config = dict(
    num_hidden_layers=14,
    num_key_value_heads=2,
    head_dim=64,
    vocab_size=8192,
    parallel_block=False,
    optimizer='adamw',
    learning_rate=0.00233,
    decay_shape='linear',
    batch_tokens=65536,
)
MLP neurons of a small language model. Each row is named by its layer, matrix (gate and up: input weights) and neuron, and shows model dimensions 80-175. Each number is 128 + 32 x the weight over its row's rms, rounded and kept within 0 to 255. Numbers have three digits each. A neuron's up and down rows have the sign that makes its largest values positive.
After each neuron's rows, "fires on" lists the tokens most often at its 100 highest values on Wikipedia text that the model never trained on; "fires in" lists the words (lower case) most often at its 100 highest values on Wikipedia text that the model never trained on.

L6.gate63:092173113149134131130155092138209114109131092178123133126145093152123128092126124125101138141146205051106126111099102142137130142133099108131128110105165103132192088054148115140166155119131200125177135100157148087122078122107167112106093193139110070103115102088121120186131126179157092156
L6.up63:143108119084128141184181128116086113109127122110143166163124124139103123134139158176113118119126180112129127181079172093091109134135124133106138158090099112130118137135182201212220103137060176125150155137152141153066125163125140123119117161119114129065150126109100112207157113142152063077
fires on: " who", " which", " that", " It", " also", "It"
fires in: "who", "which", "that", "it", "also"

L4.gate108:065120105153093091112158080173068106072124115171072136145119163140127109157078093121115173112107127061119171114124132103145151137125105160102126135148172186129209157105179148191195065112061171134172142092116121141162126090159126161142118131153132136099102141107131139082139122171093113181
L4.up108:081169181120098119133103116118097158116129064141144192081140136171112089136040152076144151119149141145164091119139166089123156099077154182112091137144192158150165157090125089143157110098113122178147179144119151076155141103155096132127042118138198124077143130134172133086094096116104116152
fires on: " he", "He"
fires in: "he", "hearing", "she"

L8.gate38:121164073109134180122134126175106123039151145176149087149097144146076108125145138153117132124157135114098109150126132119100143172095107088031084138120146145107158165163142163100148142098129139152139111160108235157104045103116164140075141144110071153090141154138080134082139082135114131225
L8.up38:133117120124123120106073171162163121137133149139128139137186085126164085131099156144144164113110160152130125120125189066153144144157119135151122103032113074123152139205146130138124157117113126175151195104080138087114175165113121130137096176170136144119093132123131100167080110138114122117
fires on: " and", " who", " which"
fires in: "and", "who", "which"

L9.gate153:144090111122090123077098147111104165131172109129113180084169167150137152181102119138179156163172113108105150091095133141095099093125115156140089145077169067110184117051200131177109135084103140133199158119117152138061060140145117165070135166070124113119104136076086124133151155117108116159
L9.up153:172109070078078212101051116102135104153146149130144093137141131160163086087103141118120087130160091199126165102133142087120097110117145144172149132094156168147184084133128157103154104133122055109065115077078117141166099090087147107112125139185164175168132120114114111111108133116144146094
fires on: " the", " R", " Ve"
fires in: "the", "rigney"

L9.gate154:133124102131077165129148093135183145141083099142145061169139119173097113139154096125191127119069148096104150169189108115117136083110139152120115160181127131149132151093127104212166092112156153137175101116109130155194120112106118082153126134086133128161099186107126174104158122165177098208
L9.up154:163139078138142165090125170110131115056062064150158057143116129134075144109180095119147097215101134145115084146063155126123140071107092129110132152065211119173133095125135124134147137060149136151110153177097165100055150110144101087140166096085156189134107118119088099179159127177148099146
fires on: " was", " has", " is", " have", " not", "ve"
fires in: "was", "has", "is", "have", "not", "ve"

L5.gate209:095131072093122206092107084118126131124155154121121132147154112071115152123166089088122081154082171118117170093138096219118092090156113161156131139129135127116140132120192091172060132097150132131120131105107129126152107084084098174099140156019177039144108138068150099067144181168147104102
L5.up209:172148163167124114140126098141083150162117136148123157097191130067082108180170124135148075145068116167122056091112078117116111123127086183168088117198087086136139156099176186136159154113108162097163113145166113109126150058116153141086152110055064114146150162123118120167114099175085121120
fires on: " City", " County", " 2", " United", " Sound", " G"
fires in: "city", "county", "2", "united", "soundtrack"

L5.gate154:173100150125096139108184146161177114111156196151148109147157183139122133117113169162157144137079089138092137150167137171154095120148107134123151104139140124079196182164152115159194104155175110157175114139124114121135113091118137117125075115116029119129109170117123095121167127154186116159
L5.up154:217075116143126178101129084160106126117116130163145124150129115129129121148222132190107109117114130115125133132132077169188106100121113183148115146128119160153164078167122097140117120148116108113151166072112199086079171087131105098144181124117079128108117172154138146139117121178179144077
fires on: " has", " have", " had", " having", "ve", " not"
fires in: "has", "have", "had", "having", "ve", "not"

L6.gate262:150135109115125133112131122106171170197136190124091108164172125147137092122103111126157163112099139121126155086139131078185098126138149134126155104176135149099081153122150127115169177074149211149123094126111106134166135183129092083116156215161099164210142136052141171116097115143177148118
L6.up262:097090138119140153117111122098155096183107119137159099101062140175170147149182106119130156137126127102155135225179102097124119139087125060049136129079120113176089101197121133126115132151123184134130145134138130159189113106127117090122147149134127188174116196108118166162211132087118144150
fires on: " for", "s", " of", "pp", " the", "ing"
fires in: "for", "s", "of", "the", "his", "its"

L2.gate225:165141100076127152137137154115123169095118132096090108158152140079151117179068104098163171165118142179129151059173128153086139126136134120161136150148200208132179091078152157158167154085148135160110097109108117109132112116135149135088203102164180075210130170123096126090120093140068093209
L2.up225:135168132065164149175146145070177127115065144103106118120156143087145118147072090086159166114122138173131135093134106137124104104101137105155145192113193164128182115122107134131081161111088100177070136117121099123125147098084179126058166098146166131144115203127117150133123145111076088123
fires on: " A", " a"
fires in: "a", "aops"

L9.gate182:139084150140115155122131116098124107086177084124100113159178149090101069127147118123159140111177192087129177112132160092117126121107081177137138191133127198135084141087145139145133154099097109086187085128142094129047132130149079132120126097160097095091136175131115075143146123125108090176
L9.up182:158117173109174131168098110097106040112203152140160113116105137124182094139113134067164136082199199106128145129116153070134129137103124138098072073121104174128158172099137124076136133122109131165140086145146095149109093127137129093094137139176139134109134151123159104151112149108156127139
fires on: " and"
fires in: "and"

L4.gate283:101142145109072139150089153110056134100155132186119133154143137134119062097150128096141218142074212109120150130169145097125154113146096107111146127143164119113160114156214120181185116116124190129130082140148128184152092126141109139107102146131085157145144163127090118127179111152158099198
L4.up283:115140149122135125155078137122045128135165102134124115142157127159059106055170158179100159136118142158153103118132139102120150147119140134122158176136141126121137122184153075149178150135135175167122094172101084143138115172110112151099142101110119134159116157188153083143210121102122058159
fires on: " can", " to", " Can", " may", " gu", "bil"
fires in: "can", "to", "may", "see"

L8.gate318:144154173138079105144180042169121152113156137054131113135186136136097117125137133157184169120128170135138142131165172159126101094139154106081120117141130065098076106096157119162111090127182124162122050101143195143158113109104165113081092147154129088100157107046106183081124152122127155180
L8.up318:123160132145119153115161126151115176078147135090140112071179088144063154077158129155151148109073113072120136123154155109151093130136160112154076116086181105114109082167164140135142108116169100161098122133084134146136068200150150089152105115190082078137057105109155136095181119121170089117
fires on: " to", " can", " may", " must", " would", " could"
fires in: "to", "can", "may", "must", "would", "could"

L9.gate30:166077129154118094083074167075134111131090200130078047109164155136172145155091130105119138102077173101143184105181147106136066122123164161122158177156161115132100088131184135152137129158094162115113166145148077123141073126125167095108139158107171184108129162070120133169121132126126152100
L9.up30:091120095125110119107169101095115228105047145111097109132100138113162116192157097111118141108159095147103089053185143137132104150122073162171122183095149160115131181126124149088164038124103119092156107150154112156115155135154122091167129139159161150216174129154158100123143159136154165169
fires on: " of", " from"
fires in: "of", "from"

L2.gate208:114075125118121119142090155105120075133116149144112172077122118177120117164148160146125150092112140141088185206183186109147114176160071118069115126142117099089119166138108185205158123140095176112199124095172120163094112136124101120173104185116078148159102139151079141125159114187125135137
L2.up208:158097129130141171118179178113098106149098140137098132124072127174141155132164046176077180130128070082122142127128096179074119113108120094125116103141133126139113117120106101123081081131127125092104134161128134114089143037115166132137194132077112146113163113155136144088128104116161147139
fires on: "On", " On", "ing", "m", "ds", "es"
fires in: "on", "m", "describes"

L4.gate118:108112060166078117097135118100129105132131161107104088144154149137108141197104166097155152148106195127109131113131164096159106139150120172151142108158171126119156153132108142167208120114097169094171145121105078146129131134090156148125132127110108125136169081139122101159145128184171098186
L4.up118:118118142114137071141172075125081108145149137146137178190126103157086110184142190159125119142145160116125110129109175171074093177134149143162113145118166137114134125151129101144141177100104101094105112121087086145085132130079226125137088123078162104128145082178168083152118100106152045146
fires on: " to", " km", " he", "th", "and"
fires in: "to", "km", "he", "and"

L8.gate169:149102140125152093109088099115095064051139185121125086167146146071110126093143132111137169149164139102130153178143168083044126155108134084115145130120159158122162140169146075177174107075144130127135125076157135172135066171047137114144175192136071152119059135142101136104120137103097145173
L8.up169:164120153152116155112099116128129122166168143147141120128134055124114111160126174139104076108162135129136086125056202111132100103136168169071089154094097093157184169136136147126067122122130098128200227116145177112155133148145140193161086102112111119080180164113147121106153147114124134203
fires on: " which", " there", " that", " There", "There"
fires in: "there", "which", "that"

L2.gate218:111119141081122213133181078151173125137090105087178058149094149172177136141197126123128128142138133076112164157092087101080137066147108121132098166068125110089112080178172110139108180123108108158086151070128208150135098153085178124063132116125183080092135127064081130087128068123139098116
L2.up218:147074108207081098137120154147089138146173157141086118091099145134199071060129147124100177211139121102129089113123074132139171158132105148159185144122141137152140126162133169188147139137115142164225076142164134149154144145154100143123148148147160176159160128107127085137110111131155089169
fires on: " of", " for"
fires in: "of", "for"

L10.gate131:140111058151127093076144098134114078103142150136083108132126100172148151181173107136132146157154110106137185134137111106156082108087104135084137150112170124146081112096174132173136150116160158105140052136163143083085033146066082085122185164102146070136144123122117053120131187163125119153
L10.up131:067148161062090164158076193106123131189112142107190136150155135136075106121061154148150119165134098101124125144112141088173092118138152087078130134092213111098142149111107123119165168126127121150157121120104106142091129163150187146171109068142139145132117117151113109164147144106129103168
fires on: " a", " the", " an"
fires in: "a", "the", "see", "an"

L10.gate24:132134141127068123132134088110135132183155061122127085127157136138123115131167130111168125141131223151089125163106125114138157113149125122134118124076146146073134106116137105169169119121198156125165099109106132197104098083133140131180144125149181116096116071043100170106098122103167123205
L10.up24:127136188123166146165154151135098163160128080067107118125113150164097100096165153128140104125150184089151089232172134109073121133105151078117124117043178111164113129096148124125149139075093151115163107176107169107100174150120155101133100105156160108165086164091133100151182072110194179200
fires on: " can", " Can", " cannot", " may", " will"
fires in: "can", "cannot", "may", "canvas", "cancelled", "to"

L10.gate317:118047134116107224136105093112124113139213077114076135134193124092147176154089122096135175169199125108139194147140140141103119121111110178112100086085175125104095159062153149142101110140147143102154142076187175117128135163131117122103119146140129170132109130095099126117145113101162137098
L10.up317:133120095152145126184084128168106079193128138144140159106118161118142114153152124180123187083152169118138114116152164153129172086128098190167147073084148153139140133107135081138103136115104104117152159118139187142131144110081153154120090097128145105145156086150099091122177155124070129185
fires on: " the", " No", " same", " 6"
fires in: "the", "no", "same", "6"

L6.gate212:093102144163122127152151171155093103101180160168121077095163104118081153163146150134115137102166145123120165051157125137156159117138141151147158090168121155071175152146171174148120112122156141064141076161125101117101104139120134195127116164184152089164162129156124110126164073134157113169
L6.up212:137119132175150092121082099120131174122178125174200153124174155172122175131123140087143124162092122146123109190151177154133164178148092157174141081106128111143163156208192089131129049103115120135163184087107124149183146174187107125110125123134125122169146108122139092117137174111152170157
fires on: " one", " a", " an", " no", " 1"
fires in: "one", "a", "an", "1"

L9.gate304:192104102116078111104127136116112126140135142142163154085098159135113140086097125154124163157089124139121121113106186101092102094131200131152169139116195120129162150150109133174106155146172158176092127088107146228130129070071165138106127169148106101152154146102134141043075074128155122092
L9.up304:178160136124056091107186091060166114139135154119155103110089193099081128070196099132081096122103145133119151033124140094132134105146047128145155152094107118139126120095184123158140104162092140128103116123097147133167109162166083105097102097098120113144166129149121122096077155204171118117
fires on: " under", " over", " on", " On", "ong"
fires in: "under", "on", "over", "upon", "despite"

L8.gate234:105097173141099123121113131097084040142167114134092134118125156109139074091168122121174162116132198075133130153133160102106154167120088179125156102108147099111107131123133127174156118173179167168177137133121130178085158149108139121129118146165099115127183170132119103120142163161156093163
L8.up234:128157143100164165155105087109142117118123072119133119104099134038153161171181139139194087122147138123123126154074068131109124124115099137098138191091175109121070149121120152165167092162109107106134092121112184082106114125111161190103159125118092148053109117091117140170158148132090116123
fires on: " and", " or"
fires in: "and", "or"

L4.gate185:149064132128098155102166160159143063152093118111139089153121108167116124085099116203149122123157075129127175168107126140138111126138119138141129149112136142134144153142165174164133128106094112171135158078115152135097123201113101149066174167162102110137104102108114109192150202079185127122
L4.up185:145063108146159116181090142122108121163095098150070156143052190113128071113116154109169120082161126193131093156130136148104129203115088127115116139147162142148187122196124160134153146059109135190077123112119118127138112111238162117134083137148117160146147186135119161163063077132122149155
fires on: " He", " he"
fires in: "he"

L10.gate246:102119131163154202072093081140173131143144133152093108103109123109111083135185161130184163133126200147130166195147138117107093153116158143146083129120208085114133127120187128149166137121173112105126070125093155119085069161149134117118166192125047130152083146115111120121148076134167124175
L10.up246:093121106180150162063149107154162137101121101145071133128159143170102176144164119129116171131078142180142138152064149146098094066102131181145149149174155129159195081117141164175156148105124130146199155145174103115058083129126096120133142166152115097110101116149125095158139154158139119197
fires on: " that", " which", " also", " the"
fires in: "that", "which", "also", "the"

L8.gate203:129062143129097150092122149123090099081093082116066157036179101149104104106117099163101138148090111109119135125069111138088137100126113109104145124095110078125108122144123164186086123145115154091095140123108158122066162151176134146102127178161110112135188069141131131165088145142157120130
L8.up203:067104116150112158074165082073176098150105110178139196094143115103138138147141143111114147095192113150125168143144141160088104158144109172196146052113108135099145148169103101097059113161127141144118163106159105131064151140125160146087146126107118157176187104168113105121141125130109148128
fires on: " that", " announced", " Turnout", " zone"
fires in: "that", "announced", "turnout", "zone"

L9.gate109:152068174122126118124132124078127095101097162117166090102138173168194093143099094072179148143112152083120145175102119175104091131129162113173143108157110151135113118090137128151100132147145172127127140136134086196121132061115152192170171136141113141084134165142145127129128138144159124194
L9.up109:091113125086134064129163131079163106114163127084151109163075141149143092129167109052115127189116147079138158090150147132112134144114163088133107090126138158109152143100107107079127147154091095119113157130122127158199156049066114173144175103114161144112168105136134130115101136154114163139
fires on: " to", " or", " and", " for", " into"
fires in: "to", "or", "and", "for", "into"

L10.gate255:128090084120110127135158135184087143164148061107181150141124088154100099089070099086122183101158138085108140157141107108107121135139155153135087141097106151113114124167136144111144178150164185150174138108122141137117115087114115197125155133194171084164162184095100112156082127159087109172
L10.up255:086144132127119121095141141123098075074170132136145097137064147144115109078080088100059090089144115058113077140107165120082105195120127123088083151111139144114138121180109179104097146130083160047146160157146087146152107144083155134086145113130143077116149189122131120115147103137144191148
fires on: " of", " and", " in", " on", " for"
fires in: "of", "and", "in", "on", "for"

L2.gate237:167118146078118088105115121168129115083157116191132132128121111110077078094184125150111102152156170097130149137182138097181131125126086095123106096162227163110182155075149150176193098081093156098188091116125106190123127113104142137159133140178085117157135136155116119118109112131102087165
L2.up237:130125159106166057136080167147118100121126108141139124097093113109102080112144155162154086118173098118169075165154122123194115113058157133179075153150162099140146135159116134120139181104084156088149147153072123124131144138100158141115158108183134167064204142146171145195107125088119120149
fires on: " his", " also", " not", " still", "now", " later"
fires in: "his", "also", "not", "still", "now", "later"

L2.gate1:079136102145058099138112121165131087103138073151140101101173126138103102156116136098139147143100156141100154060175134131159116132153113171107112068177121157121138157186108140137165060092145165158164215131148150144160120138159114137122103160158151063139164172106107091122129060184113074194
L2.up1:087150131121100058138052151116247092096141086091160150112185137162066142142113139077164156055064152195107147109123166142135101100105097150103139109177118177128123193156118164140108123078137090155123147099143135135169177146116160165111122174127140148111192159099155193076166127098103120098
fires on: " a", " an"
fires in: "a", "an"

L10.gate17:151120048054130122145152109140091096079123101166144090149147095167107153102110148173194118169114123187114123086118108122162109089140076166054077145142187152103128130113111155181182126084112187155103137114128177124136175172075165093079102149136109120186142136079116097131149095176119122101
L10.up17:167098126150141127145159117162152134062150121138120142159183161147119111106061089145105132141141082138157060151196070171118094126070122094159090133107107075224046150140141121087138203166140181164132146135123155130075154149164166115096066080196111087178161070168182120173112113125132132125
fires on: "He", " She", "She", " she", " Career"
fires in: "he", "she", "career"

L8.gate214:148148136111106132117152144200141129108126160093096107142147090105106106141125117136170186099142138141115153089152147087194126125143126158118165149167127135116173152095110152177149102119153188191153131120137137121209128130110101156110143133190137067147153150075108096081151143155092185193
L8.up214:140147157131140189097136164095140106107197144117130114112115109114104136126117165080182160141138132108148088093185121116179110129111126113099114122117120050155124131172116106134150137161169131165127146134102127122177099117111163103056149121223131079136100169162176163089148092127106186198
fires on: " a", "a"
fires in: "a"

L2.gate244:104105135154065176091102071138125114107103137111155127106139168183145143151123112125130142122175114135121181125151121162139077134121131103099061107134123191121141154152131147112169081125118157126148170137155162152115067130116195195153081157156177129159129161076092142084152111162155108161
L2.up244:146135147117102135090145116134130115107074092090152166145090102137114170132120147080154117089101154103136162159178129117197149132101089141103181084136147182130127140117105133106139108105092172091137149136132183127095094130155130131180035139156176196192122163171116146104216103124124146149
fires on: " be", " of", " to", "ima", " like", "L"
fires in: "be", "of", "to", "uusimaa"

L9.gate58:192166151139092117134140128143169084168151189187124099116186132210095151093114129136128123086125151089116138156161126151121140140137164098183163127108147102122156126105156111149119085118134115079221173150125119201141128121101124144142097106137132094123129140130122138165139098142128118132
L9.up58:102173124152092176125095100101086154146173112072133157108131109150118130129155157135144129165153100142148169148113133113169097096122118101151127089138104177119120131094124089195135101099172136157172140078108084117138135171116127099166172137151143090134099095152129069121101123127111085150
fires on: " to", " would", " not"
fires in: "to", "would", "not"

L6.gate26:094059111157086148121117091130080114128127122110064119159163145065117086179188148150102161116126123086142172116134143123157114093106113175147104116120078138122167191177193200189090101112133160167140154098165158132098169114124125127134174142151136130118122142144090083073145102202103076156
L6.up26:110121109103135095154112095134103131152116164120130149146066116112099114161173067144100091032141090097120094133105113095116120149111140189131154105188123171130125152127085107147123101111115126139158155149103132150097174155094199199133153138121113161079124103215131088101158151128083122115
fires on: " over", " g", "g", " back", " up", " j"
fires in: "over", "gp130", "back", "gang"

L9.gate52:122094078132129176119103138111112147159152121132117108141084207152130098087102056138143122145087171102125170085128132125143085129126147169047096188105105107086108146096159097147116155165157130208090113133143172161165095134125131170129107097121166091153167131032117106106179137152167154131
L9.up52:069134104104107153158114149092148102156142068153060128131053145179125106116167124070110164071134088163138159134137099114115122173125071147090124168147157154103106148103151137067122142154132144185122164121158101136094125144112099162089125115149112153178188111102102098149134087136102090121
fires on: " of", " and", " for", "al", " on"
fires in: "of", "and", "for", "on"

L8.gate53:200138167160106180097188162084154159111146170130139110146120063143135123072163135153102210144158188032144154110115169089090135149139143155162132127112142074135167151134093105129114141126166123115215163141199216135160170090122151128184159171181132053128171139086121129088112120141113146177
L8.up53:125198140145078152145137119117113111152154078167147169199166112113143144097167120163101163158146170143102162164131107095086191122141096125118197146115078170129158082127184158195200134157139115084120123108170151154064182167152151109118112123109094064143159118113116089161109135105112137189
fires on: " to"
fires in: "to"

L4.gate68:084098072082061118083148146116126093122140164090122124172171119129137086113167148075134166151106115159114158080137143110126139140157115122105152109149145136090121149159139114150131157132103153137136135104138100118131211091091131098150141146190125090100118173118091198153114130169129120233
L4.up68:095080058143147119121162060149153123128086126074111158187168147122141090183169100122063156165099113119108124077117045100104108080127130085117019149093156147126126105104113139113146126188129148154059090143179115120164132135130149144156126135130143159135152157070138093149128091165149086151
fires on: " as", " and", " to", "har", "ed"
fires in: "as", "and", "to", "siddharth"

L8.gate92:166056132141111187093094151080109102087127091094104077106153118146156110138113094091130171099114170109133130132164082141147074088071162110106083175068141113150145123117219115153096146135148170137117138111137145127178181144125122119075095139093197111115128168055135109122148105115151112132
L8.up92:200068156124185101134098143158119115140103116186129139120191138155108083108141190175176067208109146098124144121118169075145123132126142123082102164106150119148190117116153172151112119173137108127138121156170094151174117096146176121147144128163196174068165196105135106163112149156124164161
fires on: " the"
fires in: "the"

L4.gate160:148063092161113140120186079131137109101119153189098066156129147148102088092112158105116147114171172119120157116146090076145121147139138127139098109066190187142160151108168146155187114115136186131162140101130128150093101145130132187100151133125140117114098125117115122147102123166106130154
L4.up160:121081112123138151149138117097069144137172118129128131148096135147095067115070202126134090077130135131171062060124156068134113165117171176051078155028174117151171148100126088110138175136095135172141122172116100110112088132137141104105086120131149179107123154129151121149118109113157104148
fires on: " he", "He", " she", " He"
fires in: "he", "she", "hearing"

L6.gate116:146090124133103192141145127136106143141141103158063147126093157172126093116166127149154170109112102098118182137075137123142156154128140051125173098143152155100150099112187107186200165164174166116157189109162140162146088172095134163131120120136088108097068158090102139096149076135120132140
L6.up116:094148158130070152093131145125087096122151140171113160196114092114142113164152098153172123154169106152128143122079136093126163120121122124158186155110160188110157113095152106154156039121110062111149133133124120147131086141093131144189140130167149150169117140121150162131151135083151122164
fires on: " when", " how", " When", "When", " not", "While"
fires in: "when", "how", "while", "if", "not"

L9.gate138:104115135108077162134119120128139105109135135154146068137111085165102093113074178072176123138181155133111173116100137158095097115125113177131092152182164166129169106137160154162197120123138115140181058092128075179118098132157076123123123099186138114133204170105098118095141116113086067222
L9.up138:160124074116153163111084117156102122067070163068080153067160128081117102164073146145153159178185107133129134132148109154114073092113108134119108125137138160149186123114117175083160099144122108112134106094088075164073114150086147146111147129132109106147073196121099106098132111163126180182
fires on: "A", " an", " A", " An", "a", "An"
fires in: "a", "an"

L2.gate277:105134098101103101115093114132124144089122183138139060151178187175144152128170076094137141122141050140101165135129135124130103144149082084100149123115147133107090144125134189126170039123055110130188149117170145201136154142116101127153112091153125161195082121133124138159108111134118159152
L2.up277:095108138148138201121134155071127143102068107113046103130102190092108131074163100145077159113102127167143113128132079129090100205122202093149112168162119160123100127115133152131093140123121125142141134106120049158181155150208120174159119142128157113153106191063146130123189105147168163143
fires on: " such", " of", " under", " due", " from", " to"
fires in: "such", "of", "from", "to", "due", "under"

L5.gate245:090142130102113079155171107165118095083129160187139095086162158165117088126107134112212103150117103085101186153093125140130115161156082133127128111171136213089145140128196094162152097053163100122092043107125152163131129055129149170122201140083112113210124091124126101094098135143122100166
L5.up245:118190112131099083145107073110080070115078088198142168104114088169108135122099138116119112123054139171126153156143158150126144150141135105099102072180118172126085108130096102124185150122103087140085088168106063153111123106194116093228081117104112136114080155143132136165202090156138124130
fires on: " he", " him", " would", " could", " they"
fires in: "he", "him", "would", "could", "they"

L8.gate129:158108133147091106095155145086140142138163160200122118091141152131149132156160147211140147151193113080143142113127153109075152134138143134155162075106116084116163137150172146138172031132098151124175137106101095140118147099117112142158161131065106142121125090150125076143107166144138182098
L8.up129:081161177113095089108146139119143109174115144114075178073181139141140215102124132105073135128159142117150128087174123134121175108139139131176168094177165108152163127155128135193052126123072094103107133071104059164140127089100164188066125110114102068141107129122101141161096154164125118110
fires on: " that", " in"
fires in: "that", "in"

L2.gate187:114128074118129121142154120164117118151094079112092106163164091142123110123129215145124148119132135079123152061095186146057150047150150154108138164132199111097118100086173193111183071120168085132111114129117101146143213143142152123132143197234094082115122129051127077062170113168155113106
L2.up187:120114127145089118082119095204095164141109137062088112188144115136173129126156125151116142123153079140145115169128144125064146112121134138157147108113162112125147251125134127125155093092140064163166145148165137145160151134090100116178124152149154161162094171135118139162151111149076126167
fires on: " of", " time", "la", " to", " that"
fires in: "of", "time", "to", "that"

L6.gate272:131134115061148147101103135079169140138073093094151096163180175147112148103159103155116129117071132125119174123125088116094098110137176086118147159215151124119089119131116180166134071149073162130169146102089198164115113133179142110161107161135060140091151146129093080145167126125090141129
L6.up272:183079105143115186072127057158117116103122162156091126154188128160153134160124125175071103129069104138131134126173137136137155144119075159135109102127128144082172110090053135136141113121151133116160152138200119082155129176076086099140164116147187123162128181121150100146192128146177167165
fires on: " to", " of", " from", " not", "on"
fires in: "to", "of", "from", "not"

L2.gate250:145078093117066126125155131137129146089163123117180129046127125136147125205133094160144149099103118108112132072129127122070085139139091101110079176105109094114100093153166141126129091173117146123120093110131127149075104081125145167097140096112085181147159122082106148093150086138095137196
L2.up250:078056154098143167175161185110119014129146150068136114049145116144145087146080136163067166075077081111149124098122134117155104110126125102124063138085102107150148127158160152124121125195113142125097157098179137130091127127116202119079128079100138177116108164097144174046188115104094096115
fires on: " on", " On", "On"
fires in: "on"